MLP neurons of a small language model. Each row is named by its layer, matrix (up: input weights) and neuron, and shows model dimensions 48-143. Each number is 500 + 50 x the weight over its row's rms, rounded and kept within 0 to 999. Numbers have three digits each.
After each neuron's rows, "fires on" lists the tokens most often at its 100 highest values on Wikipedia text that the model never trained on.

L6.up394:523537543488495451552495440563393473490475497551490484498530441481489466439526504400512578530607392581489431542444426542556476540614505442469554502440570467444500495527448496528511513479545538548517458495503418445462559440589519575481536467425456495481505416516488512519470513458441409497
fires on: " l", " L", " T", "p", " N"

L2.up290:573558542415478410457420548452488508433471528462577566526483471496496517456534525427589544510608548559490507457557440544513488432506468436391484544510506510449557466565548452421499430394524468525422402521465520438561492452473472494460445584510542494503485483486567449503490553504539573563
fires on: "0", " those", ")", "ording", " that", " of"

L2.up315:563453591446455397447553574483517411418517430508540489449466517469504479501366478506556433419582470558525448497488509425608520510494527501559508433498482434554510557502462518458543476572508506501467501451485476477413463489546547506424455479448374581493416511561482545454511468471463473532
fires on: "se", " late", " an", " mid", "iddle", " North"

L2.up211:470562479514529536448424472524554474449416569537530537434487454600512509472544456523461551598472635463521579631460523550469418596423459604557467555467551444482489492509468458494548514478553406517485526466366465513504496482584505482489471595477490422553560451453513489501458481454535453548
fires on: " (", " \"", " ", "{"

L2.up31:536409525446473469362472502449421535424431563453472414471416488500462502441464537525484549496556450512572555395489494445547456466532511408420537567474475519462553530484503483508478561435445497426392431510446488470446518423510534470468450525527623525469478483549483462529457571445486524449
fires on: "ing", "re", "arg", "eg", "ional"

L6.up452:528386415434482471510493531507445466526545542528429501555553406507537580526491429569539526451545534491498401543512501590483608493503446507416511418518441528493619440500453512421471546519561545487394575533506478419351522425438598468478446478551483484503479506496415493527521473529438453548
fires on: ",", "2", "."

L6.up627:605448490469479397536451467450416483542495535518557497529449517554466549494444526499528526582558572582484509524445499529514524535504511482505468505484521434503501473519485472522447507547578454444444364430467530418551469465420488407507548522511499578522472562493421467509499503510522542521
fires on: " \"", ".", " (", " '", "(", " "

L6.up120:506474505500520503492476586628464409539574432395567483422496509419549504507516407471484449487566455541513554445484470581522454482484544516436510545416563479454446481456528496569622533562468478509424455483546508457606560547518480487528492420460548568500469533528543590439553496567473509458
fires on: "e", " Be", " Le", " Ge", "-C"

L2.up363:574548485457501522524624503505508548492520571539526531488499528437410376481449478463523506364542450484505560528521567408406512490540424489454519551411558583541472421448467502485548603581559503485545504521460481455558493574560469535461475507472439505482448543430447569590570545466468480580
fires on: "b", "m", "k", " sp", "ib"

L6.up147:609463430470500408498370522501444526434503553531485473516566534535523514507548450542526456493426465562555500532512472568518504527571518540456481495462545528552498399600543541418503527535525486564393477437464527416488500452499515535437568437521503568499590572515439416457542526500535476505
fires on: ",", "ur", " ", "est"

L6.up369:537583428434588477516520465530492469514470456420463517520580547486491474394498539505471505555484528519528574604544464409539476445549507531452539471553482530450482497424545530435539546402567441440529492524521475556576433468463575473501559456539471496414404555511466488601566532499534529603
fires on: " an", " N", " R", " r"

L2.up297:514559459530535486427429494518596566474559538539570526465483542471540451474567491490503514582497427415500566486514485530580506491496386575485562480490459460540543484538526403555530453498543519585518428577556482544555524525516469547467534624477506496462480579516533565480540495572504521436
fires on: "ic", "ower", "iddle", "ont", "atter", "our"

L2.up234:527486609444556385468504530402486562497493490476496493475423427498392444489491484480424494502501510527576425485517608408404543460537494585505512587478572471462429514607508496613471592564565521461487438514584463501512502478518496553473411559395545465513528501509452512484413552529510523505
fires on: " by", "m", "k", "h", "b", "l"

L2.up490:516479486656538510506528485508544464583532508525619463465469514481526496483533530471452448466497453479464470450505494630383520422502438440413575527547465574514385535551513509500494549589410463468511493468500530473519413484463482460394507532481420503562501515559504528502524515505495413482
fires on: "ically", "ually", "ently", " and", " part", " to"

L6.up294:498459559492513483451416583425426558540602522494502512526476469513441530478508544489601465462553534501622450472494528492529573571476476601513470383506520561516584496450546496568428393455451521465456420477590488481438521438538562543486414534529508493538529382445516486402571492536473558532
fires on: ",", "a", "ar", " Ar"

L6.up447:517469515471533438458585537485493471514499551591606443567471458523445374442412591441449401440499557458556559554451552490531489537549512432495431474576466488443526516464409488517537498503439468459543481528524565519471548404550512560454457449478482505446420420508495503473569486490551391502
fires on: " an"

L2.up593:494534480581562532600554504566561556511533530520499523505571528523528567570613497562463526568520483466487558565581584533608498514496479575535493487488546515503491535509501511482554542559529538562524560522562551602525626573494505547524529568537512504541533587490557575527583538552516442519
fires on: "it", " by", ":", "im", "ill", "ic"

L2.up407:534541548480485526472593496542458498472529443574479465556475521518554515543491485502495557513483502520554482473418499543486431459578571504513530564571495398506504450501447489576530531483541477513530521466627514489566437423370475611507438550478492515416487419452594529491462468418431448432
fires on: "ist", "ing", "ice", "isher", "ant", "ac"

L2.up579:515507520479485441468458446526513541481426445470612534421436485540543430537470394462551436519536557586538517483592479580527512496464465437459420582478488509515536583482491405476503413595409436531471481488582463429404514495385547574430579562512598482430463436511429449475547485533537594526
fires on: "."

L2.up443:464471432516426581538443424489586542526523495458513515472459482509454489496527529500507488478511527531589471456494468516491502464376553579383492381558587446508445519481622477519430488443548557481557483512539483532521435458562595475425651418457401501441547442503557456436505542454537545543
fires on: "o", "or", "ut", "'", "u", " a"

L2.up474:478454593509422516462548450434505415430569435427554548573591419519516518454519474523476498458546490487496443513391407565569541553580443475468507448529495545518575495442474561452490465499532549521500455439384516551539502534528474512463509544524406611515556506473575560461506569521489485506
fires on: ",", "ation", " D", "ction", "man", "ages"

L2.up415:482443562543490543486542525517488448453484506565448482491516461452459451487542484452379544562504445475512410451414525522478616416593476571529512504471573525480456436607594457517612511538519549526429475531596465454607504480579441499611515581447524501436414483476491582524397515391509383481
fires on: "ant", " is", "er", "ic", "or", "ice"

L2.up337:496488511567515462599526503457522482552440402531520523476578508424465477565440486532500552469447481574506590457539496509473514491548415460510420432486521497463456606491555481471489475549505540448486570475454543389501434493518459483507538482540427583424407484432499476441492404548564487534
fires on: "ok", "a", "an"

L2.up391:401534458458443472513597554506432593506520443448517505544531624573610499472507504484413544513545446475535491614445535491552541466487545531501460508507445460494432533468429512448532564467561475508463473463562500414590591604484393466522568453441453555507479561478403572519438387550559512438
fires on: "0", "ol", "ar", "n", "y", "ip"

L2.up401:418493477470449424559468473554478386460567537573484568438461466388449471547538446527520501446437489475597525530506502599447492510468525486529573456444554641449444486526479533549476442495571504588457380529449443455489519462490528475456539522530495439408546442593522485494551559554523524484
fires on: ".", "s", "ri", "se"

L2.up632:409584415544474426560532436551585484463473414520443515489558501535459598527625447503412472527475480415459463553483533514558473497485412494506419350467465523444462558475404504421520552496518498521522534466524523512474514574451466523475582559515407525501494534435540517501521524493477365519
fires on: " by", "it", "ell", "er", "c", "ens"

L2.up312:534639506521468480474449442526618515459470462533537539474513525520452599487610480452486549574523485442489462463424542492542521510524425478498517420497470495507549573517438530507546503507545477515544484495576527485503518496437492531511581583502509494472485542521543474567521551541468454502
fires on: " most", " more", "-c", "s", " all", "ic"

L6.up91:595490572491532441475540458539553505498558443517472591513455516420504464501425503510439482492531466486478439364501467526541615524519524469473449414523550507489479520535412407548468452507481483529551487529566542452524417536527572558500495483526569515502497484379497414444530490619545406474
fires on: ".", " sc", " Cont", " sol", "ic", " "

L2.up429:558480548507466547489645567499549566542456454497461469506515560570535464497487522510424470468511451556473448538494540502449519472353452566460478520486556514553397573438575449508518486493464533521505452516437527461597519515503454493504547480342414586516501425473458562514546507445555458510
fires on: "ib", "am", "c", "b", "ts", "m"

L2.up184:454510536513487449512589461440567462427551560530410542517496525490427489583437546448422506533515498441494544495610496456502571521524436468499557518498560479607501454578586558532604451487480468544524523529386468498508473497500545416518515528456500455375444543567465453577507475489455526531
fires on: "\"", "id", "ir", "}", "le"

L2.up517:557513576560496435487410482454529465490524504462567429457507481543494457452456455488503558500524491461492467446470580487470458496533337446477518496496516532492421420520542453481513467540566516542420431554479545488504529388436470516554502571470475536452511518510514530443510557391519500574
fires on: " are", "ent", " is", "e", "s"

L2.up583:479462445489512532459535472441484543486509682513489481471469554493556501486553543545449523571463375470600520473567506555562476483510433526474510528483554454567510493554492493464509514541388519586487496579443560492500563536590536567519512527495505525463522603532503563548525533493511483509
fires on: "at", "ater", " +", "ot", "T", "us"

L2.up455:444508467531552483538535512467584469475506484455533500522489511536511446521546507532538500476572454422443453458533513519591595499484512551594479616462502514550468421471497502516544418666582532479535461464424454456567460490455466532535441504406475456438428569469542440523546438515502453512
fires on: "–", " of", " known", " by", " with", "ike"

L6.up396:526454551555496491487490450524463471543442448471437511531416477442459451616454494461399520513539555457520504445486468511514440568473498488568476449498488603536502510539588492568546459475425483552538530499536517475561472456537563453643392490503503442531584429460480484533521532474554510443
fires on: "et", " at", "t", ";", "T"

L6.up504:545434569496443453439515521550505565511495418415490543498478462510440442518501493526526495452602491492627474565460512463423511486446438538611546456473434582550495471456523434515504427431498596474535529478472505396473396498494531422551547363450515576506417549513609550497526593472484497432
fires on: " f", " ch", " al"

L2.up426:524534494449426519471509543483459479530556611480571408534380528480516432500534507484523400496410439466597498563517626555489525573490419537405501487473481535515489535503495487478518475448604433614502536483489504544459492466434423484446521508459462490475529465465430461504528523554516468513
fires on: "s", "w", "ains", "n"

L2.up563:443482613588532552562477512426545537495536474526554528558525511495525408506544476481587497481547475435547467463565373612463509481439469546524481529472520555514529409512556433508479551502519605609448418430605483525541551536505509429530478464569537556419509475510500532444450496459534416531
fires on: "el", "er", "ic", "per", " on", " is"

L6.up611:455533472527561457482512471491458541547463534580533505474436426523511491591369503510482424618550503547426526521482486457501508430495532440445553361475549557515491542575581486466550504426481505412520500470569523448489482508566580501553476491533522530463472449493537590446520461496486522522
fires on: "1", ".", " |\n", "2", "le"

L6.up291:460477549449443480437446497532479536528536527459430454481515507516475399547482460516502469492529490554579436473516510551513421501469469474484440486370419514545440454483492468584539522449473483503451489521378410465584528461453571609539503433502505530479474477541514499419480492498583548591
fires on: " Al", " ex", " en", " al", " m", " Ch"

L2.up488:551519468487434423489548538497416457500531358479468388470554476460578458556510503536475479450539582494470541489621500466553535513527552472439450464515573433547386349507502587607525491530588517515521537514489423498566436492393440423546502439503439531449449532433641530534492504588476528541
fires on: " help", " pe", " we", " Be", "e", " impro"

L2.up486:486532451342500503534425471538378553506533557496511540557503498556425439509556452479477495513499430504528509547543461529469562499550503528516377601401560467553468581522534587422515451562457512557531437479581571379426488517421542501452494606553571479538526375492490515505535577479497489500
fires on: ".\n\n", "."

L6.up287:486505531373587494562456503451470511572475411495462578560538543580483482485538399537565510436518425514533447571497549542483479628548583515555420498501513500582458477471551445475391596513523492419459487556581494511398409394485530533525522469501546524478508488509444521475498518526566480531
fires on: ".", ",", " ", " South", " ."

L2.up561:581456538450489460410498476517499550541491424459459519534438500583465527502500526478502494482546471523581605494556450556478425479482529446574411459384465471455481497506506480505558551428580566417430456530516431439534431522410608565532536492523473483484529523445487502400378585594489524543
fires on: " se", " s", "17", " f", " sp", " p"

L2.up317:466592461536475480504477406493608535408500498529547491418461490501449523437573433416427510564425411361543502469405537492562492462491399538506556430491447423526519495498433508510558467518491444546515458542542478508509531528457495487488605581498451513453502554518541517532521521510402435414
fires on: "ic", " most", "at", "th", "-c"

L2.up338:412549416550544481559517524492578485501525451557471494499503525491529543501600420480367483529474461389530520539565537526531479486428400560562479411466413460490426496492435471483570494475521488536553526491563487617513540581445501494489575565511423540532472526493523560532524457538464364474
fires on: " (", "im", "it", "um"

L2.up625:486525503463577503490507624385489467438517454498400446529543532555522499469613649500487540524490420549518438576485434455491522465434571525504473448439475421458502513541489576434469537574503533456474454336462513481531489528491547458525467529502564494537556448535459525451453480497512555414
fires on: "b", "t", "ed", "y", "ald", "n"

L2.up307:562442476525488512500457359511454571429529506537534451466600450501482441489521501544547564567458505428500593494529554589495536509530437462491598390530495516521512464493529516483558523462548475529475503567422498479530468550532346508480479507540487484465496539505529506450462546635506434413
fires on: " New", " U", " United", " San"

L6.up317:487494452552492494467558505545487492529444480477486598473478429590425490491510425481530481450435416432528536459474429447493466508439522529585377468458517472565509413476631514464469506528473493496587494547585546482526406593596471508542477495506431488622486441454554484605517530444465564578
fires on: "ik", "ir", "ak", "ay", "un", "ah"

L2.up360:396521407452525533524470476531490527501489597482509472517549555501469553527499586557501376556588514521555542495481456484491529506552564443528515559455443490546469441510486530522505551495520531545582487462516502334530531503521453529518526514574544479488415469540531426414389407571590474440
fires on: "al", "ong", "h", "ath", "ed"

L2.up635:543489383497578488570528497530524556495501515461520410554554425472536350484463435493457460483439442518518418514555579580460491659486571489507528546439492483449442468512464489535476510581531483502495512445481538477541468517490424543529586467459419504470536497577385425557504456676531489380
fires on: "b", ":", "s", "f", "ous", "w"

L2.up54:555397439486496455492510538527512558566525525420542526484537505482459361544542453506524572475529627492537541549470448517569494478444519437470399512492485502499473541562462576516564600498390491519523614490549502447450472480464507518504497440492488440376589529498534460479466466476485537518
fires on: " |", ":", "ene", "ard", "on", " |\n"

L2.up355:475485552513552432465452435461486461509549505400514474493433457485533582495545511423545574550488587518457453508482514497559496538488571486578479434470499501449586476482540457506536541512545476549553524470517487490536451504498447473472554532513506513556492508460603410439404471478483466453
fires on: " a", " |", "A", "or", "0"

L2.up156:632535421384424464544522532515483514467466518557454487475466461444448499563532548486553527478430451471380498456616503486468450522527451518516531486525527515570424529489559465430546540493627457476467455465553416480517478485472419479407544479482428480537569442492557443493521458539596506555
fires on: "f", ".", "y", "is", "l", "x"

L6.up542:472512414511455530357532524454444449492449470540520589538494504555516504435442541529435431458496525526492541510553467539625480496547456514492479448469575560393609438506463530573530538493534510534471474506417510372463435520608586518484588503416557526442536508537488511566556461483525374431
fires on: " not", " typ", "ot", " process", "ix"

L2.up20:510495487541497500557496567560384501401435542490493562510487508522514555608450553519505462487572463509501445538490503544480604499508530541466460512475525592466495527505520531446554508652527472515400437492536401520430538521499525420463577539461483496509409465487420582483495535474489472606
fires on: ",", ".", "\",", "c", "id"

L2.up209:471468538526386427580454537438577471512526570507450542518486470510505494409469569442462606539501520524576410506414525492451571444442598449416538432562534417588534492475531525484477514550409428540425511477537526509446502485425504497434484510419541497501461464460452427560524470498543559560
fires on: " ", ".", " –", "at"

L2.up249:377514429575539493560535481491527511520466432550425438463504524476525526559559417500358437516450455398458464527506571459531462521438416524553459387437426505502428540458432481434547517511516483511532543426518482565489595568435490488489504470484478502465473528462474532511499470522482351477
fires on: " (", "it", "ic", ":", " ", "her"

L2.up433:500539478585469536615466402519544607544405548499494522487468444446538501445450454440485541547534552454496460480537499561425508571446506527352511483468543519506427444511558514484601451532574494483469489517453412483478549513571424551487481450422496471445567468498550540500428493424450487501
fires on: " ", "\n", "–", " also", "'", " a"

L2.up388:468576461507470509499544522566567526486484494549465513468485451536463550396566521463494385578527432583450419552489475456453537581472588591533499427511415435553427533594560453476578512571556480533452501469528450471501478574577455501377544501404468575467534469485489490462500524436572477532
fires on: "y", "m", "b", "im", "a"

L2.up451:390525457521493520611507577543502482408473444552565552548475504466563468505573480416441528565485503471614534462485500563597498484461490550486456411493549522473524434555516577412541484539458451570509434436472388498519471596516476550470590535489574507466511490450552549501416613518545507431
fires on: "ard", "ight", ")", "venue", " City", "er"

L2.up277:536533532540540474538503489512574517487461442502575446415621420440508517505537475577553538560491547517463514523519461608496447497455541469487517536555503476418544491477537550511529499488514521500474388409420564426506508491512564367567460535595491489498496468529468489472559498444601461449
fires on: "om", "ur", "el", "er", "ed", "her"

L6.up208:436567479510510422460545490500498433588401490625477457502474487437456519434512502504470440496522552384495487552491481496548487453516496497535475485557429579482593505524541384476523616464573507474566480474477521505487498454460519484446459501509469526382470459536555570492480534491467480601
fires on: " an", "ir", "1", "–", "ief"

L6.up577:466454476490545390397490601530534405412432577559525542473520539484445485456562406563423533457551520420572481453441543473483461458488526525537482485581484482466451417531515551447435587491603519540468489517518497529522553514465513446557435485480540462462483487596551520517460400536479577527
fires on: " c", " C", "h", "ar"

L6.up599:493431528549505569601478478540451512504454533453461472623565515574496538422576508469458382448505510474564529460510507500418502543591516565460504447459567535417546427486551529563440440506420542511495472511457503576513471474494487493449501660464598556511423467451450474466497536480531433479
fires on: " ", "ru", ".", "-"

L6.up150:521409451483567530436436478444526494543452390562445483485569541477530494540462488561485540513542509572529548455478533550507543494507521526473521463526528552544491443440484495585414513515448443509453490361489559496457514486511585561542379522530577551509439494543536438530516509492606430520
fires on: " ", ","

L6.up107:449406532479447493516541494467457419553372485462569540400391464580449569437533511509559449392528467539540399609523533478518419460574517480524548574480476532525456533426578412508602557515478475454432562526462497513465507479504409546589535603558528568487558462480557522437559488544564431594
fires on: ".", ",", " of", " +", " as", "193"

L2.up193:506465517537447501517511527579536460496500497549487512523410538516522455478435563517536449478516540544448548511469529529384545560413520462471503495461424519540412522452565515521477468489402579388619347505423521474544398519556537604562546442466482541409478474483527631543457592474496471498
fires on: " Un", " le", "-", "/", " Wh", " She"

L2.up394:428523446567530418580500478570518486508475459509428478521516531503450507525525434486440407513465504392398485551524509491496443554442423546521418390441434518395430495482449476430533507431549434496479538462532436581483576552441465538491497492461411512496480437433458537483509483534478388502
fires on: " is", " (", " by", "born", "cent", ":"

L2.up478:466534498533572442609545527536441433486443452457581525552501414506487478531517472502491456528544505502498593486476493502486391490525400539436556435545440505505498495479493534452551501480552397511538553481419537533535413485451515448423472455525444513431549473444499549434473430561521536542
fires on: "l", "c", "an", "C", "il"

L6.up626:597439475503573524463562464549526543477551439509553378471493491478450576496397487416512521489543566549505477526486428531513465522443537512471512440468512488389534449571486424537441442516470491438538426457618464568570435569495479489501496365565447592509453459552489487522501460474554425468
fires on: " re", " he", " inter", " o"

L2.up281:449475414564504503465503435523528515498559521501535409413484474423537370490494507499461480531386345429530549508502525547490477470485384612499546479532509372570474415499531440527496449539437544565541513566516503541503503508525457556465493518491450453496513603487467537451542410575483478443
fires on: "ower", "s", "ont", "th", "on", "ind"

L2.up162:514454458506540570630496444567492477561439512514463530458437497466473448567465590449593466559452567442495502484594548570520518538569567468508481401492482390550497464581435493512565490427629573500554489415470495477513425556581413516500467475534520478437551521563482480471504467511450452439
fires on: "6", ".", "4", "ans", " |", " as"

L6.up125:394444448411521523464532594500510596472430547537581475615463597532457577419508471523546535526535479508501481481517491525417588481428520472465435519490480470468439411484497561545487499395498541541535462480586503510525558516485544468537502456491459495532451375442607574445479485614528460545
fires on: "al", "im", "r", "ed", "k", "s"

L2.up406:507471435492463515469520549502572492407457506584507506516506533488455457488488452579524534507507543568521554446539435572455476494482582447524501586551528440505566479433599468570452531511465501581503576505536490386528501542465487550483432495567537543589556447415427449461496446559533476460
fires on: "m", "ad", "al", "em", " ", "ent"

L2.up605:479454459520507412509470504493454444468448570506512490517485515550455459527523444446426454382592593514461580471486527439456562554517431547463542524443479514455499459510437468469636533426466465620389518502506452518477444502472596489459549497499414448453433561487491518498483525415509480545
fires on: "od", "id", "ol", "art", "\""

L2.up201:431482448554521434563479430534490526468475500460444459458504508458436461511490429478432401527422448374401494533511510463518435515432422567482412418430469478425443456479465464424512479458504451523443488489500435555487605524438463516510448474437434469462468447422458530464495519538475402469
fires on: " is", " by", ":", " %", "ike", " was"

L2.up251:568530559522493393577401509549550474468509509565501534455511452487560500478404471512479556557493502619506604437585548445483458468510569446515421467434450423523500473438474489424418448501376537489572476416525566495499502559568614500498473455448507471528477517461457520486536480459506491425
fires on: "-", "–", "/", "-s", "-p", "-l"

L2.up7:515492564481552497518571587486482552525469533439504489418441466494416458535423520527535505557447427441617561552481555527480560625515483564587554602473561543470470455481450449512473552496513529528504481468490442469471513498501408384550390535459454481420504513558414469458538507602490563508
fires on: "w", "p", "s", "yn", "m"

L6.up5:506542376472527413507522476520489519490513482635447465638474496512479518480527474528440476540448463542582547482528507536493490559490464579601470495525508488461567478522459480436444467568469502486387483532533577411553565501441492526565328497466480480526498403502469406538529477607504432476
fires on: " ", ","

L6.up134:478419564442530517429575505464505605545513481482579445466456496573362449525470519532443539382512489538535518460557471508499470465502569433480511488615471465539474549450433469494489487501504471460475493390569494505454570537524486512569523555552499525477553500650495549509429527472561497498
fires on: " sc", " g", " W", "w", "W", " w"

L6.up630:445509638444537425564470450556497487521564527426543447508424455487473567400512501514447518478410589467493503591516464514499421541537507573512466449465528454463486409490530494430549541539434551513469472553450582480546548470546528446545509493513544516528390530557461542517426462453531542545
fires on: " |", "0", " of", "y", "′", ":"

L2.up560:454492477594511418524365428505484439525562494551513477447512469549510523518431446484463441511518577517466442551508537471503459555425511485458489469570464605565470505507477497530472571451584553477371439482558553479560398494553491464498440494573453475500545464510495629466568553500544510502
fires on: "ivers", "-", "2", "1", "4"

L2.up248:488474426416571530517545458496515428492606475461496525529534467460530459403494520484549464458579545502471580632467594499572419529432552488445512569481410543531429584469524495481486528511520503429584470487466609487498532544532489484567502571539588436507561447542471475443464552518563426491
fires on: " of", "es", " as", "s", "ans", "ect"

L6.up71:436489475601534430492518562499492520494457406500595472623514436489453445405502537464562551544560397506461473577504494440459488493491496493409516524541489477447411472412562452524671515529560594502490542469534491518532506512474519540445558484407529498464530549461484514554506400473479475516
fires on: " N", " L", " list", " l"

L2.up59:505562498468421384441481532581505540404565462553467616558570496457449407524472446513444493619471566525544548544554424561430527512547439465474506506490493609520553462510458567526549570629426537495547451556514464504568523516494548549529528534488493365476452527558473500514527398522538554444
fires on: "se", "le", ".", "ce", "ph", "uz"

L2.up584:435482437458472551501426477509513532525421486484586469480535535637419527443523548493414453498522580543502533472475493472520576453516474527537510545507495477436514376611468500524538453481434514552467457471537456413511514509569517531553438499397527404494509541475569533497459574445541478493
fires on: "ap", "one", "5", "mi", "6", "1"

L2.up594:503502471607532584510434511485470486486458509434473494513583551465440460451472519486433487502461567514454507464519539519491445525507448531521541511460532440482508436460478430424572541488417448499529490572530521490414460542478455433484561584437474451555483432541556480557486502508534430489
fires on: " ", "00", " —", " (", "24", "."

L2.up212:465504557514626491502488444411564463517541536545461598544531590394452493462407429454535491442471603499435551403521459538507560450580535453501520528492563459467476436513559493482538520457407456465603512479594462477491518444436555517487389532466508519413498509506486576551542493505611466495
fires on: "if", "ap", "n", "ric", "ann", "en"

L2.up288:465517479542537498531501420491547456463574509540525474471483358441482505526438545451582573510531494399533574494478427433559444479515520420572509491517523468552488450544498453433578455462537451569477579477500443438473528497548476562501590486494487464529467435530548527365477539529503470591
fires on: "ad", " S", "an", "most", "bour", " Fre"

L2.up432:440449432384542462586469538531619461528525464490588505490583485488566375497523524545502512455451509489511551507547491534517420450536532506535538504463493452597531425567470562619557482496451494435553397495444486443436413554462468555521527538379535391496467508459550472486519405509501531488
fires on: " |", " as", ":", " "

L2.up55:428502482558523525563439563530531502468534468481482484485451532648498487496583419412512439518495535572477515463577511497526454506419538505536467433541473617433511526501480510497477466557371631541525556547461468441487541531555412496499538475516382468484476482532451544534465555446545563437
fires on: " United", "ary", "er", "hes", ")", "reme"

L6.up605:496462433517473491512495430496504520567518409567496449558588537561441523470565583492338561501546541551502541517510477502476481477543581505540507492475526590507459501464588571435552451435566484442541450487532611455554549479448548450495507559520503655472500436503494458535472430486543466492
fires on: " (", ".", " \"", " ", " he", "-"

L6.up29:472616544499403474443549529494468493497481583561383488440521491367586564438536435531447466556612452555451445540487519472586465546537529495425479509501531533479470465467530436413448496500479504522492456531588459481408496513410624511560588435500523476505442496440535493549549417496528510544
fires on: " R", " r", " ", " t", " C", " c"

L2.up280:602530468413541478487504589557511458502526491577381597506540536531405535501513515551542459432527398445536484495526479552517453491484452513638492532479558386490420528546573460555505559514500429540609497553540555481490477438586560554467390523504468458400489497508540510514359485526552483555
fires on: "ir", "ak", "an", "ec", "iv", "fic"

L6.up34:472512573495490525465539486502459532576526600546492461439573495553402446471428495554519622464479519465495506534500362561514435515501547590433505468583456429453521571447533476459478529467498443494459438449514510479575485602446411554408502558441576553387488425510468514422527476512415511425
fires on: " W", " V", " w", "en", " qu"

L2.up356:574443520469556415529569528476488443511499436505445478579577454439515394515444403522438539462460506464518412456521555437524430463494585578529440509562531502525414533514445443463507521500580538555606407518603528454495472579459427492458506553526494441522422473449485442538587483589550602507
fires on: "em", "h", "cl", "ag", "amp", "yl"

L2.up553:470554481543550495521446566492532438498525478428545671506504520451485503499468501496456528490469508523447515502460517453476477541568534536492534499591593471400503504434472505586600461543515475524564498424503515586518542479387352504561500544464538525504547554492452560473489600580517443476
fires on: "s", "ic", "ing", "es"